Part of a small language model's weights: a variant of Adam for these matrices.
MLP neurons of a small language model. Each row is named by its layer, matrix (up: input weights; down: output weights) and neuron, and shows model dimensions 80-175. Each number is 128 + 32 x the weight over its row's rms, rounded and kept within 0 to 255.
Before each neuron's rows, "fires on" lists the tokens most often at its 100 highest values on Wikipedia text that the model never trained on.

fires on: " ", " other", " of", "-", ":", " by"
L2.up2920 [191 127 131 129 160 135 134 104 131 162 100 195 115  82 143 141 123 143 153  76 183 191 109  83  99 116 132 115 136 195 131 100 106 141 103 164 179 104  57 125  67 155 101 135 108  89 122 180  76 131 131 107  99  95 192 102 162 148 129 108 137  35 130 150 155 163 162 122 110 115 114 102 145  76 158 121 147 101 131 195 156  92 123 173 149 103 182 156 125 179 153  85 205 161  81 147]
L2.down2920 [117 150  98 132 170 131 125 127 146 154 150  78 135  40 152 103 144 125 160 132 120  98 178 140 135 129  97 144 124 137 148 138 141 201  90 146 155  94 108 116 124 176 170 120 116 120 166 163 103 158 147 119 149 178 165 130 130  83 169 109 121  98  90  97 137 144 108 133 104 113  88  72 138 126 151 154 126 150 178 176 132  90 199 117 139 130 177 134 129 126 135 116  62 144  44 157]

fires on: " (", ".", "-", " |", ";\n", "0"
L2.up1041 [157 160 138 114  99 103  72  57 120 134 155 124  67  78 151  91 136  79  73  70 159 103 151 152 106  91 118 114  90 168 142 120 128 112 211 171 162 185 131 133 102 144 110 122 130 114  94 147 202  70 110 133 105 172 184 135 150 138 168 168 145 158 138 135 176  93  30 148 114 133 120 157 105 106 162 102 133  82 111 109 170  50  99 137 103  47 145 106 149  90  88 109  95  59 105 103]
L2.down1041 [113 137 137 117 126 199  59  76 171 141 147 131 189 147 112 139  80 154 122 168  90 125 205 114 155 120 132 158 140 128 183 150 140 122 133 132 156 127  98 106 129 121 128 152 156 153 122 167 125 154 123 101 167  99 109 203 134 133  56 119 120 116  99 146 158 110 189 155 134 127  71  89 163 131  70 119 122 138 158 138  46  95 151 141  84 171 135 148  74 100 123 125 123  71 171 112]

fires on: ".", "5", "4", "6"
L2.up1457 [137 150 117 154 153 110  85  78 137 141 120  86  82  93  74 105 153 153 154 103 145 161 122 120 121 157 144 116 159 156 162 142  74 143 100 178 198 164  92 101 108 126  85 119 115  96 120 165 105  85 157 110 129 184 181  60 239 131  85  77 138 128  99 118 150 106  87 107 121 165  96  87 103 114 104 133 182 165 174 173 175 171 110 127 142 153 109 145 109 164 137 161 138 139 109 159]
L2.down1457 [134 126 155 101  86 153  76  94 147 120 166  79 129 112 165 150 157 158 151 168 137 103 166 112 136  98 112 165 114  86 111 125  79 154 124 132 168  94 152 139 149 103 126 107  96 111  93 127  94 153 122 136 151 135 104 116 151  75 140 112 193 188 213 107 166 150  79 130 134 145 156 153  93 144 138  95 111 169 182 101 129  92 164 128 134 106  83  83 136  96 128 148  95 158 138 162]

fires on: " ", "–", " |\n\n", " |"
L2.up1466 [137  83 149  99 127 175 100 114 122 178 149 162 212 175 131  95 137 140 165 163 127 100 175 113 156 139 119  80 165  87  68  58  74  80  92 118 200 125 130 155 150 151 152 190 122 117 148  65 177 171 116 128  95 112 106 184 123  81  98 125 117 110 145  66 132 113 136 151  87 153 102 103 177 119 115 161  98 129 156 141 141  39 183 207 112 132 131 147  98 141 128 116 179 149 113  87]
L2.down1466 [160 169 188 147 151 142 129 149 163 124 119 151  95 115  58 140 123 128 136  79 113 114 113 112  97 150  96 131  81  95 121 106 119 158 127 158 130 197 159 143 119 153 232  98 124 135 153 112 154  70 144 103 121  77 138 121  83 133 111 142  81 140 108  84 141  90 141 130  87 103 113 180 125 141 152  94 115 126 155 131 169 151 188 172 174 124 100 110 143 118 135 136 138  90 169 131]

fires on: "ing", "ol", " season", "ive", "ue", ":"
L2.up84 [148  80 100 158 130 150  95 108 129 132 142 105 157 100 123 121 141 152 110 122 145 112  78  99 136  28  93 118 174 139 141 119 142 169  90 118 126 101 137 102 158 113 137 203 117 130 147 126 141  88  97 163  95 161 122 131 137 109 109  71 174 123 134  93 143 154 126 137 131  53 142 103 122 102 149 107 171 173 151 186  76 143 169  80 131 172  85 120 101 157 165 102 133 116  99 120]
L2.down84 [125 146 100 121 140 117 143 143 135 100 102 139 162 225 140 111 144 153 172  98 145 175 206 103 180 152 138  89 146 102 124 147 157 100  96 122  94 171 117  81 125  82 130 159 111 145 101 134  58 116 185 112 145 126  90  40 135 171 138 184 145 151 118  97 150 173 128 121 120 126 147 184 138 154 151 162  97 151 114 141 111 125 106 161 121  92 161 107 131  50 183 160 189 127  70 202]

fires on: " a", "2", " named", " appointed", " as", " deputy"
L2.up423 [146  78 147 142  96 124  92 142 142 149 135 121 100 130 153 145 135 102 125 114 144 113 126 123  99  93 138 113 117 146 154 146 141 153 122 143 140 100 130 162  98  89 127  62  98  98 130 177 101  68 134 167 167 132 108 161 191 139 217 157 156  69 138 116 129 145  92 168 109  92 115 157 139 148 145  91 155 113 139  62 123 136  77 173 115 155 150 146 194 111 118 115 140  83 129 156]
L2.down423 [139 132  99 115 143 139  97 132  96 145 146 104 231 140 152 128 169 158 158 114  72 153 148  96 153 165 130 198 115 130  75 165 124 110 136 140  67 138 132 116 154 108 130 123 172 158 124 182 115 108 113 118 199 135 195 111 152 154 126  96 110  91 127 145 112 182 140 150 165 195 115 115 146 102 140 125 110 200 133 107  58 195 137 176  89 113 165 161 136 143 172 127 100 185  89 155]

fires on: " to", " of", " a", " |", " newly", " as"
L2.up1007 [158  99 113 111 118 116 122 108 136 146 149 100 112 168 190 113  96  95 173 101 126 133 111 184  97 176 157 105 102 151  91 160  72 132 177 178 224  95 108 148 133 206 100  79 154  21 157 174 131 119 133 187 112 136 131  98 104 116 168 170 122 114 154 140 116 158 108 128 145 130  91 127 130  44 153  46 204  89 122  87 166 114 109 159 175 113 117 124 156  72 112 132 112 183 106 108]
L2.down1007 [140 116 141 124 121 148 166 145 131 108 121 156 158 112 126 134 101 129 145 149 132  67 132 130 167  98  85 144 166 122 173 130 210 149 163  95  57 132 192 137  94 144 170 124 140 185 124 117  90  87  67  93 208 130 105 136 157 123 136 145 120  88 160  99  87  80 184 109 121  95  97  95 127 151 123 187 129 184 155  88 114 110 124 141  91 132 145 170 125 126 155  65 103 128 131  87]

fires on: ":", " including", " by", " with", " of", " as"
L2.up549 [134 107 120 131  91 108 116 134 107 175 228 166   4 152 110 130  95 148 135 163 184  89 135 147 130 105  90 100 104 124 155 104 135  87  91 142 172 115  66 159 142 121 144 104  62 140 155 119 123 130  72 154 123 180 102 196 157 135 123 175 171 131 145 102 131  79 102 138 126 111 112 118 176 141  96 129 142 174 199  97  66  66 115 157  69 202 162  79 146  91 124 137 124  92 137 107]
L2.down549 [111 130 112  30 122 128 168 120 107 177 124 121 117  98 164  94 166  88 189 117 132 127 100 161 112 129 166 134 129  61 132 131 124 171 130 144 104 105 151 121  86 144 168  99 127 135 110 160 134  92 107 176 194  93 113 104 124 127 164 113  87 153 162 115 107 127 176 121 108 145   0  90 134 102 111 110  97  97 157 106 127 119  93 124 134 140 145 181 167 115 130 144 108 186  92 107]

fires on: "|", " of", ":", " Persian", "-", "ed"
L2.up585 [107 202 144 118 133 126 189 142  94 153 149 112  99  85 107 142 129  61 152 132 128 152 151 123 191 119 152  98 148 113 145 171 139 124 107  71 115  87 182 124 111  85 103 119 114 108 136 121 134 171 172 146 187 111 145 106 160 168 120 153  97 150 149 123 131  76 135 107  80  66 133 187 141 147 176  72 112 101 148 178 115 115 127 124 111  75  81 183 136 135 155  83 159 148 127 102]
L2.down585 [149  84 178 178 148 191  81  95  94  75  64 106 124 124 157 106 113 121 140 126 138 108 116 134 195  72 156  75 105 185 146 138 133 144 100 109  86 103 138 111 118 144  92 113  99 117 179 107 161 174  92  79 165 119  82 136 141 171 139 133 102 124 116 126 103 152 156  99 126  80  35 112 142 118 166 121 146 111 185  80 199 122 118 106 158 131 152 173 143 164  74 126 162 116 131 110]

fires on: "″N", "0", "7", " is", " newly", " Gö"
L2.up1295 [111 185 127 111 107 195 108 100 135 145 125 185 111  93 153 183 104 106 127 125 144 150 159  93 128 129 115 109 130 146 109 145 156 117 146 132 146 133 118 158 104 166 144 100 134 109 161 156  85 148 100 167 146 128  84 171  75  64  94 171 127 123 157  84 172 192 129  85 162 165 126 210 119 106 109  87 134 177 144 171 103 110  72 115 166  72 159  85  86 123 137 123  96 130 118 127]
L2.down1295 [160 136 100 126 171 159  98 122 114 105 173 128  94 117 124 138 102 133 157 130 107  81  62 122 181 113 162 112 115 144 109  84 150  75 112 125 123 143 131 116 125 129 123 102 102 237 140 186 159 148 192 139 105 186 118 130 133 170 138 158 111 139  92 137  73 126 169  90 131 100 161 141 134 122 125 141 109 103 158  81 105  90 129 145  83 132  97  66 174 106  92 145 124 167 138 176]

fires on: " N", "e", " L"
L2.up421 [158 101 144 120  96 114  95 121  59 159 154 167 105  82  85 141 110 156 157 178 140 120 135 115 105 187 149 109 128 192 100 178 140 136 127 129 156 145 119 132 146 132 159  97 147 152  68  91 180 126 106 117 119  90  97 183 118 122  99  68 163 126 119 129 151  74  97 223  97 110 122 185 136 147 139 132 115 180 126  96 173 151 117 159 173 153 156  92 135  69 125 114 150  79 150 147]
L2.down421 [112 102 141 158  99 137  94  84 116  99 178 111 147 117  98 136 109 135 120 185 158 152 173  83  78 150 215  97 174 150  81 129 156 201  95  91 151 148 103  74 129 146 193 110 113 153 110 168 142 196 128 141 119  68  77 134 156  91 134 132 143 169 190 191 141  90 165 174 132 100 213  90 138 164 122 124  86 155 117  96  90 105  98 162 148 146 163 116 127 102 134 114 129 105  94 128]

fires on: " of", " t", " served", " by", "-"
L2.up530 [187 120 103 133 154  89 165 125  44 126 127 177  90  88 128  95 139  40  93 178 138 152 179  91 118 132 163 165 120 176 116 130 143 116  64 132 136 128  88 111 116 133  89 141 157 101 122 140  56 123 138 107 161 158 112 136 134 180  67 111 111 141 131  93 130 182 166 178 118 117 111 122 198 128 120 123 151 130 149 140 139  85 161 199 133 103 170 178 129 173 120  82 177 100 134 105]
L2.down530 [ 88 175 121 122 161 106 165 107 101  90 107 128 146 193 113  97 114 168 109 141  89 149 117 118 150 122 164 165 120 118 147 122 144 172 128 120 117 121  89  99 145 149 136  87 135 108 124  80 114 147  70 123 147  83 167 113  80 143  31 101  81  94 135 152 114 169  48 148 119 100  66  73  55 161 124 165  68 127 152 135 113 169 137 150 146 129 115 149 164 156 110 111 123 135  98 163]

fires on: " ", "–", "-", "5", "6", "4"
L2.up1905 [143 112 144 212 117  92 167 159  72 106 102 189 149  66  78  88  63 178 173 165 141 138  96  86 128 114 109 149 112 110 122 100 116 113 107 104 134  57  98 155 127 149  44 132 128  92 169 187 113 128 135  72  99  85 143 160 101 160 110 113 139 117  92 127 121 141 137  96  99 117 130  99 147  24  94 137  79 159  84 155  95  79 108 172 157  94  79 119 118 108 139  93 159 119 139 151]
L2.down1905 [ 99 135 140 143 168  85 167 156  90 136 133 168 149 113 110  90  97 181 182  67 234 150 112 125 120 106  42 176 147 164 125 134  96  85 128  56 182  93  90  31 129 128 129 159 149 126 207 129 158 132 137 129  92 124  91 162 159 135 123 116 115 116 104 113 135  76  87  98 192 108 184 101 188 120 181 145 149 146  88  88  90 111 139 218 131 128  99 142 103 156  83 158 145 115 170 159]

fires on: " |\n\n", "-s", ".\n\n", ";", " |", ":"
L2.up1438 [122 149 154 116 131 156 124 123 127 114 107 136 126 113 187  70 173 124 131 106 102 150 116 146 112 151 158 124  94 113 130 126 114 180  70 156 199 133  61 177 124 154 111 193 128 113 118 129 177 116 161 131 209  80 133 124  93 188 122  69 143 138 149 117 198 109 169 143  85 141 103 162 185 152 152 131  91 108 183 168 134  57 181 174  93 142 143 150  53 176 127 137 149 163 120 148]
L2.down1438 [141 134 167 150  31 153 122  92 183  94 103 110 127 111 144 151 113 129 179 119 142 114 148 141 120  90 195 136 107 138  89 150  80 131  70 131 149 164 157 179 121 113 141  99 152 128 103 161 149  85 124 109 148  82 128 118 121 155 104  68 101 120 110 101 208 169 125 124 141 113 127 136 115 114 203 158  80 173 158 121 144 130 126 133 119  92 120 132  99 167 124 109 146 137 160 120]

fires on: ".", " Jim", "5", " ", ":"
L2.up3001 [107  74 109 154 136 132 101 109 101 111 107  79 147 133 116 131 146 184 116 142 132  76 127  58 184 158 132 111 108 187 128 133 112 122 148 160 181 110  37  98 130 131  59 174 124 112 116 150  66  98  93 122 190 112 192 129 196  99 214 120 148 117  90 170 184  97 144  75 116 132 132 145 125 130 116 160 173 186 174 102 116 164 107 126 138  93 105 118 144 124 161 186 137  75 152 121]
L2.down3001 [138  58 129 109 201 149 116 172 148 102  86 140 142 110 137 172 162 147 146 206 189 104  93 138 139 173  98 179 104 170 117 110 100 105 157  90 141 115 113 122 136  79 111 129  79  92 139 151 132 115 146 108  86 106 130 142 129 130 162 113 157 190 133 116 104 161 124 114 147 157 123 159 107 160  99 144 128 148  89 168 157 194 103 119 135 169  81  83 178 104 114  88 157 108 161 139]

fires on: ";", " for", " to", " in", " from", " |"
L2.up2993 [ 73 175 139 144  92 147 195 139  76 182 144  94  88 118 112 124 124 121 126 172  64  69 128  60 157 144 172 117 127 123 114 112 149 101 151 143 154  93 147 150 146 117 139 107 108  98  50 145  95 127 128 161 102 129 136 148  66 112 124 142 117 153  88  88 171 127 151 114  73 139  78 154 135 121  95 134 158 126 103 136 146 139 141 119 175 102  84  50 108 106 145 177 113  99 134 115]
L2.down2993 [143 115 103 132 165 148 113 176 117 113 150 110 162 127 136  95 120  82 223 153 139 131 185  65 178  97 199 127 113 134  88 209 114 131 161 129 137  64 177 107 111 109 130  85  88 102 140 100  54 157 133 119 126 161  40 127 139 131 142 102 130 169  88 157 171  91 124 127 115 171 155 136 152 178 120 197 145 105  97  86 153 160 133 173 111 142 159 119 129 148 127 169  90 168 110 170]

fires on: " of", " de", " as", " character", " Lord", " Earl"
L2.up2516 [147 143  67 135  76  97 153 144 110 199 105 120 108 154  86 147 145 131  86 186 127 188 114 103 119 182 130 120 118 104 156 136 146 131  80  96 163  99  69 147 167 152 130 179 128  98 164 188 145 104 154 112 163  99 182 119 161 156 129  74 156  98 133  92 149  56  96  92 150  64 118 179 114 137 106  92 140 116 146 140 121 124 170 107 107 136 149 124 110 165 108  96 148  86  51 148]
L2.down2516 [157 116 140 127 104 102 117  92  99 137 153 148 175 168 147  95 161 116  95 120 163 166 103 128 122 152 103 127  73 145 178 148 152 144  76 214  70  61  85  88  75 128 100 138 121  91 153 142 123  86 143 152 130 102 140 105 117 122 167  82 120 122 189  86 147  52 110  66 106  80 174 119 126 111 107 160  99 123 151 163 116 155 132 139 132 123 142 133  84 124 120 152 121 159 133 168]

fires on: " |", " was", " of", " took", " into"
L2.up1398 [117 194 124 142 142 170 104 156 140 157 160  56 133 132 192 116 137  96 140 104  99 135 182 122 118 166 122 117 119  97  81  85 130 105 175  86 178  88 168 170 156 154 127 178 111 164 128  59 119 138 153 159 142 125 142 133 160  68 118  88 175 147 185 161 158 195 150  91 100 138 134  99 103  57 102 134 189 119 168 138  70 112 125 128 149 139  76 120 150  92  82 100 130 127 118  50]
L2.down1398 [143 128 148  89  88 185  74 110 124 139 132 100 114 131 126 144  51 110 114 125 158 156 178 117 122 108 182 146 115 133 127 134  77 162 142  93 119  73 157 141 147 132 189 142 168  94 118 129  90  82  61  87 142 124 118 109 118 126 113 135 125 120 100 197  94 184 117  74 122 125  55 116 152 131 100 146 171 106 148 156 124  71 157 156 173 112 125  96 122  96  99  99  87  79 158 125]

fires on: " under", ":", "-", " ", " f"
L2.up975 [121 158 147 148 136 108 160 111 125 140 141 142 180  98 150 141 101  99 109 132 167 111 146  68 161 146 180 146 133 101 105 119 102 137 120 123 100  94 111 152 121 102  70 171 159 129 137 144  92 134 129  96  94 128 156 144 159 171 129 116 169 129 146  90 162 142 111 112 127 122 122  97 121 130 100 130  84 117 132 142 155 143 114 202 171 120 217 136 109 134 184 117 140  94  92 130]
L2.down975 [125 168 167  89 181 117 132 125  71 102 110 153 165 146 129 172  75 155 149 147 159 145 184 116 123 182  85 169  98 153  92 159 107 109 119 108 120 123 133 147  95 117 186 161 162 120 158 139 111 133 145 157 133 127  70 114  73 151 103 139 135 154 173 149 134 119 116 119 172 103 100 118  92 130  47 171 111 159 103 108 172 123 171 119 120 125 135 160 162 143  75 107 117 143 168 146]

fires on: " a", "-year", " first", " (", " year"
L2.up77 [115 139  89 164 157 137 110 160  87 171 157 139  78 160  88  68  67  80 136 147 139 136 134  97 138  84  77 115 137 167 118 136 129 112 171 206 143 114 135 137  84 184  79 119 148 101 122 126  67 132 111 147 178 133 217  84  90 158 160 186 134 123 146 104 190 108  81 149 118 117 118 129 137 120 123 139 196 140 179 123 143  80 104 172 131 111 136 150  95 137 111 181 153 177 142 103]
L2.down77 [ 91 113 146 131 177 186 102 117 192 153 129 119 133 116  73  98  76 152 202 138  85 146  98 159 111  91  71 139 161  98 126 152 128 126 125  93 119  63 137 138 121 125 155  97  61 100 164 131 153 131 129 127 125  69 121 134 124 173 111 158 123  82 127 191 154 147 107 114 141 167  94 126  57 158 121 165 125 167 110  79 132 102 146  34 140  70 218 166 187 118 106 141 134  99 164  83]

fires on: "0", ")", " a", "1", " as", " Pts"
L2.up509 [150 105 131 122  98 178 150  59 107 136 124 121  90 152 123 136 114 103  83  93 123 203 159 145 131  82 156 114 118 164 134 188 113 109 123 189 184  99 191  87 105 108 135 105 122  74  79 180 229 123 138 120 125 166  99  97 182 150 145 115 168 113 176 133 130 166  69 153 107  88 142 199 145 133 108 118  82 162 106 114 179 134  97 123 152 135  90 127 104 135 133 119 146 167 153 162]
L2.down509 [140 141 128 128 147 152 131  87 141  81 180 164 100 133 115 149 152 125 136 138 119 110 131  57 141 154 121 116 160 138 156 119 135  88 130 129  75 128 108 103 121 126 100 186 119 117  84 135 140 124 201 141 116 137 189 148 221 118 143 144 131 129 135 128 113 115 150 155 184 163 132 176  88 154 173 109 117 150 109 144 172 124 144  72  62 130 141 142 160 127 114 126 183 175 109 116]

fires on: " in", "1", "0"
L2.up2590 [103 179  94 127 143 103 153 164 112 141 152 125 116 145 145 136 138 134  97  67 164 121  96 123 139 150  95 105 110  67  94 162 156 186 135 112 159  25 113 135 174 141 115 114 158  64 105 131  99 141 143 166 161 124  93 141  82 135 108 127 192 115 158 205 139  86 151 120 133 166 118 142  88 108 146 129 209  73 182 125 126 110 135 108 139  67 130 122 110 110 110 180 138 157 151  85]
L2.down2590 [148 125 121  83 132 137  98  68 128  59 105  91 130 186 120 136 138 140 144 159 114 154 108 117 158 178 112  88 168  98 132 180 118 173 137 118 185 122 130 152 130  95 148 139 144 109  84 107  79 106 166 121 164 141 181 148 140  62 162 132 128 133 140 167 111  95 148 165 168 127  46  61 131 122 135 132 131 139 140  79 155  86 105 100 114  81 159 168 114 148 121 122 229 133 158  78]

fires on: "1", " and", ".", "0", " in", " &"
L2.up476 [153 100 164 150 103 141 100  84 145 158 159 145 131 153 140  92 148 118 101  89 142 118 133 138 139 133 112 124 103 114  79 139  95 143 118 213 132 129 183 122 138 114  99 148 100  86 133 101  77  87 132 125 124 135 117 103 184 101 140 148 143 160 126 114 161 128 155 144  85 116 116 162 134 101 141 167 137 146 103  84 148 104 120 121 162 182 136 126 151 109 112 100 120  58 164 160]
L2.down476 [152 201 140 126 127  96 126  73 144 115 133 131 132  71 190 118 125 158 190 109  72 134 103 103 142 122 110 134 136 148  76  97  67 109 112 133 144 124 106 132 162 120  70 124 109 181 140 142 170 101 121 140 122 167 115  93 167 137 137 110 126 103 124 187 174 144 121  62 157 124 120 116 103 120 150 151  61 144  87  88 203 120 160 122 163 120 122 130 154 166 100 117 224  89 103 160]

fires on: "ro", " of", ":", " in", " |", " /"
L2.up2336 [136 173 126 107 116 143 147  93  83 203 175  62 101 101 155 109 180 118 173  83 143 117 110 170 160 130 157 132 112  76 162 108 170 109 106 127 152  90 133 132 143 101 127  98 114 126  94 154  83 151 139 163 158 115  93 166 155  93  98 147 150  65 114 146 110 117  94 123 148  65 149 165 167  95 133 136 120 167 137 152 118  29 118 130 136  78 134  78 138 108 131 141 123 109 146  86]
L2.down2336 [147  76 120 115 113 175 127  94 129 118 175 101 117 127 213 116 126 131 214 148 127 134 142 139 176 150 195 108 166 151 154  93  69 151 156 136 131  95 165 177 146 108 107 121  78 152 132 132 135  83 143 155 127 112  75 103 168 125 105 123 139  98 109 165 138 166 199  68 169 117 117 175 158 150 127 104 150 117  91 172 122  56 144  94 132 108 132 120 171 171 114 178  61 154 120 139]

fires on: "6", "9", "7", "0"
L2.up1698 [ 83 176 171 139  90 139  78 114 128 161 112 128 103 107 167  82 106 199 167 139 140 128  95 181 122 157  91  97 135 160 179 176 182 106 108 111 131 116 164 155 122 145  77 141 106  93 137 118 144 180 109 160 145 114 129 200 169  87 102 107 129 130 178  87 149 120 107 119 119  64 130 137 157  72  60  73 172 108  66 146 135  85 180 105 115 148  68 113 126 158 194 124 149 125  94 116]
L2.down1698 [107 132  93 175 125 150 126 110 136 196 118 136 128 100 104 109 117 141 158 156 105 117  78 167 159 106  92  39 146 127 155 185 126 133 128 180 118 116 126 138 171 140  94 151 100  84 119 138 108 117  63 185 123 163 165 206 174 145 105 115 140 124 126  86 126 143 107 136 122  75 103 155 155  98  86  92 139 112 114 107  86  86 136 108 142 137 100 121  67 125 180  88 130 139  48 143]

fires on: ".", "-", "o", " States", " County", ";"
L2.up1364 [ 56 183 196 167 101 124 110 181 103 128 166 112 124 103 171 106 118  92 130  64 148  42 130 122 121 125  86  52 107 120 118 114 102 127 157 161 189  86 142 187 185 200 111 165  63 153  53 145 121  92 184 145 134 105 167 192 117  88 157 110 116 137 107 140 104  68 154 147  97  60 118 117 148 133 165  72 180  71 106 104 148 126 102 145 129 112  81 174 150  95  99 149 173 110  78 114]
L2.down1364 [115 128 141 141 192 169  90  87 154 157 158 154 132 142 143  64 132 169 135 129 115  74 194  88 141 138 165 132 149 169 135 101  80 133 130  91 109 100 100 163 165 110 125 107 189 157 145 116 202  94 168  80 150 124 131 126 134 134 116 117 116 114 131 106 130  31 157 179 116 168  96 129 156 155 148 135  65 131 194 104 107 118 137 146 136  81 163 136 125 148 144 137 134  67 129 120]

fires on: " as", " former", " |", " of", " female"
L2.up1824 [170 144 113 140 142 158 181 135  81 156 165 183 157 136 120 130 165 131 139 114 151 111 139 103  93 184  85 180 138 178 187 125 132 129  93  95 162  69  68  81 141 149 124 173 147 160 197 148  73 124 134 108 152 122 128 121 127 114 111  83 145 104 178  54 123  84 185 182  72  86 136 147  69 146 100  79 105  81 116 190 110 124 157 132 108 137 154 152 102 121 139 141 159 172 134  96]
L2.down1824 [119 107 123 102 112 135 163 144 106 166 133 102 126 135 110 115 172 124 229 161 150 140 110 188  90 171 139 146 134 151 102 102 119 121 136 161 154 106  99 148 170 132 126  65  56 103 136 132 114  61 183  75 121 140 110 132 142 145 115 120 121 145 202 120 101 140  55 139  86 136 115 124 137 164 171 111 124  86 170 121 104 195 119  82  87  89 101 182 141 163 106 126 136 201 107 123]

fires on: " l", " L", " "
L2.up1893 [ 83 186 115 164 138 144 162  75 125 139  84  88 123  74 120 108 138 139 152 130 156  89 122 132 126 142 164  99 180 197 152 141  97 175 118 154  88 126 130 110 130 165 127 128  30  88  92 106 166  70 124  88 108 133 127 143 115 148 158 138 177 149 106 166 124 146 146 159 117 114 163 165 107 149 152 121 136 122 106 115 112 168 161 145 143  94  92 135 101 100 123 104 119 109 142  91]
L2.down1893 [154 111 167 156 127 154  86 132 134  78 132  90  99 149  65 158 102 143 168 165 183 178 108  21 128 150 205  94 209 151  71 111 112 113 155 106 143 181  82  89 152 160 174 173 130 170 108  83 131 137 114 159 141 193 141 107 122 143 109 125 181 194 133 125 134 113 118 148 122 109 189  41  95 111 148 144 101  63 106 110 144 153  96 114 105 105  92 118  99 127 104 158  60 128 128 174]

fires on: " medal", "p", " participate", "ron", "i"
L2.up1813 [136 153 142 166 113 101  82  95 118 188 123 128 116 107 146 122 136  84 112 106 144 139 162  93 165 114  98  87 207 114 117 150 134 154 125 144 165 106 129  85 127  91 131  92 140 153 128 205  97 145  71 180 145 175 163 165 106 173  60 142 114 105 122  64 175 129 103 117  88 104 161 235 225 132 122  94 125 112 110 145 162 103  50 139 138 191  78 152 104  85 134 157 122 101 140 103]
L2.down1813 [119 170 131 103 122 127 168 142 126 144 126 153 118  80 149 146 105 139 109 112 157 173 131  99 126 100 121 113  95 143 130 153  75 159 139 191 140 129 139 155 126 108  99 153 147 193 179 181  80  64 109  97 119 120 104 128  74 139 179 130 181 105 170 133 129 178 139 110  53 131  24 143 163 149 146  99 121  96  79  79 144 145 102 167 145 112 103  93 109  91 134  93 165  85 152 136]

fires on: " L", " school", " railroad"
L2.up1421 [ 90 126 126 121 136 142  80  85  91 146 126 167 109 117  72 122 134 146 133 147 131 144 160 107 144  95 118 116 126 150  66 143 170 179 109 149  99 136 108 120 141 166  59  74  92  97 120 119 161  75  92 104 105 170  78 116  96 129 104 147 113 129  99 143 141  87  86 189 147 114 174 131 128 130 112 160 129 157 152 154 103 159 164 114 144 105 124 118 109 108 110 190 107 158 168 127]
L2.down1421 [106 106 137 136 150 139 133 106 123 123 141  92 151 154 103 107 142 141 167 161 151 136 179  98 127 151 142 102 132 138 130 122 153  68 116 138  75 134 141  73 104 139 166 150  70  80 119 135 127 121 128 107 123 117 129 130 169 115 119 111 150 132 185 125  80 136 101 146 155  98 195  75 113 180 144 126  70  87 166 137 180 190 206 129  94 120 106 120 120 101 128 123 109 176 172 147]

fires on: "0", "ar", "k", "ur", "re", "7"
L2.up2092 [121 121 123 151 108 177 104 116 116 243 181  96 186  80 129  90 157 134 114 191 101 131  93 124 134  97 113  71 160 156 149 125 126 128 177 153 125  95 109 172 121 203 121 124 137 104 126  87 112  93  99 185 164 115 116 165 176 159 118 122 141 106 182 110 148 162  79 164 111  47 125 153 144 123 107 109 118 118 160 127 105 119  96  94 135 116  48 152  76 175 127 102 136 123  73 114]
L2.down2092 [145 147 163 155 141 120 134  67 124 171 122 141 189 107 150 118 117 125 126 155  78 157 104 143 132 108 122  47 158 129 121 131 107 117 142 182 170  97  83 172 110 156  78 142 125  64 141 123 107  86  96 142 116 186 148 153 156 142  86 114 150 147 179 104 162 140 147  97 140 135  85 159 165 104  85 111 182 131 169 155  58  71 139 115 165 149  73 134  80 128 143  82 158 153  82  92]

fires on: " as", " |", " ", "4", "–", " portrayed"
L2.up1023 [128 148 107 113 116 169 142  80 127 190  98 131 139 125 165 110  97 205 193  96 162 174 142 110 121 153  98 128 136 132  90  75 152  96  99 101 176 150 112 167 164 108 131 158  71 168 248 154 120 138 126 156 179 140 148 143 142 100 118  90 164  61  96  98 163 155  96  99  79 131 130 112 135  94  90  84 151 115  95  88  96 110 178 166  95 153 118 149  97  81 107  76 171  43 117  57]
L2.down1023 [144 113 129 127 153 149 144 126 111 152 102 202 197 136  57 135 139 146 130 153 162 128 152 197 111 150 164 140 111 169 131 120  99  83  83 150 155  80  57 152  87 133 125 137 155 137 152 158  64 121 131  67 152 177 171 155 133 129 160 136 128 110 191 124 132 136  72  97 105 116 102  96  91 123 113 104 100 161 139  65 127 115 134 119  97 171 144 147 131 130 140  51 137 100 129 102]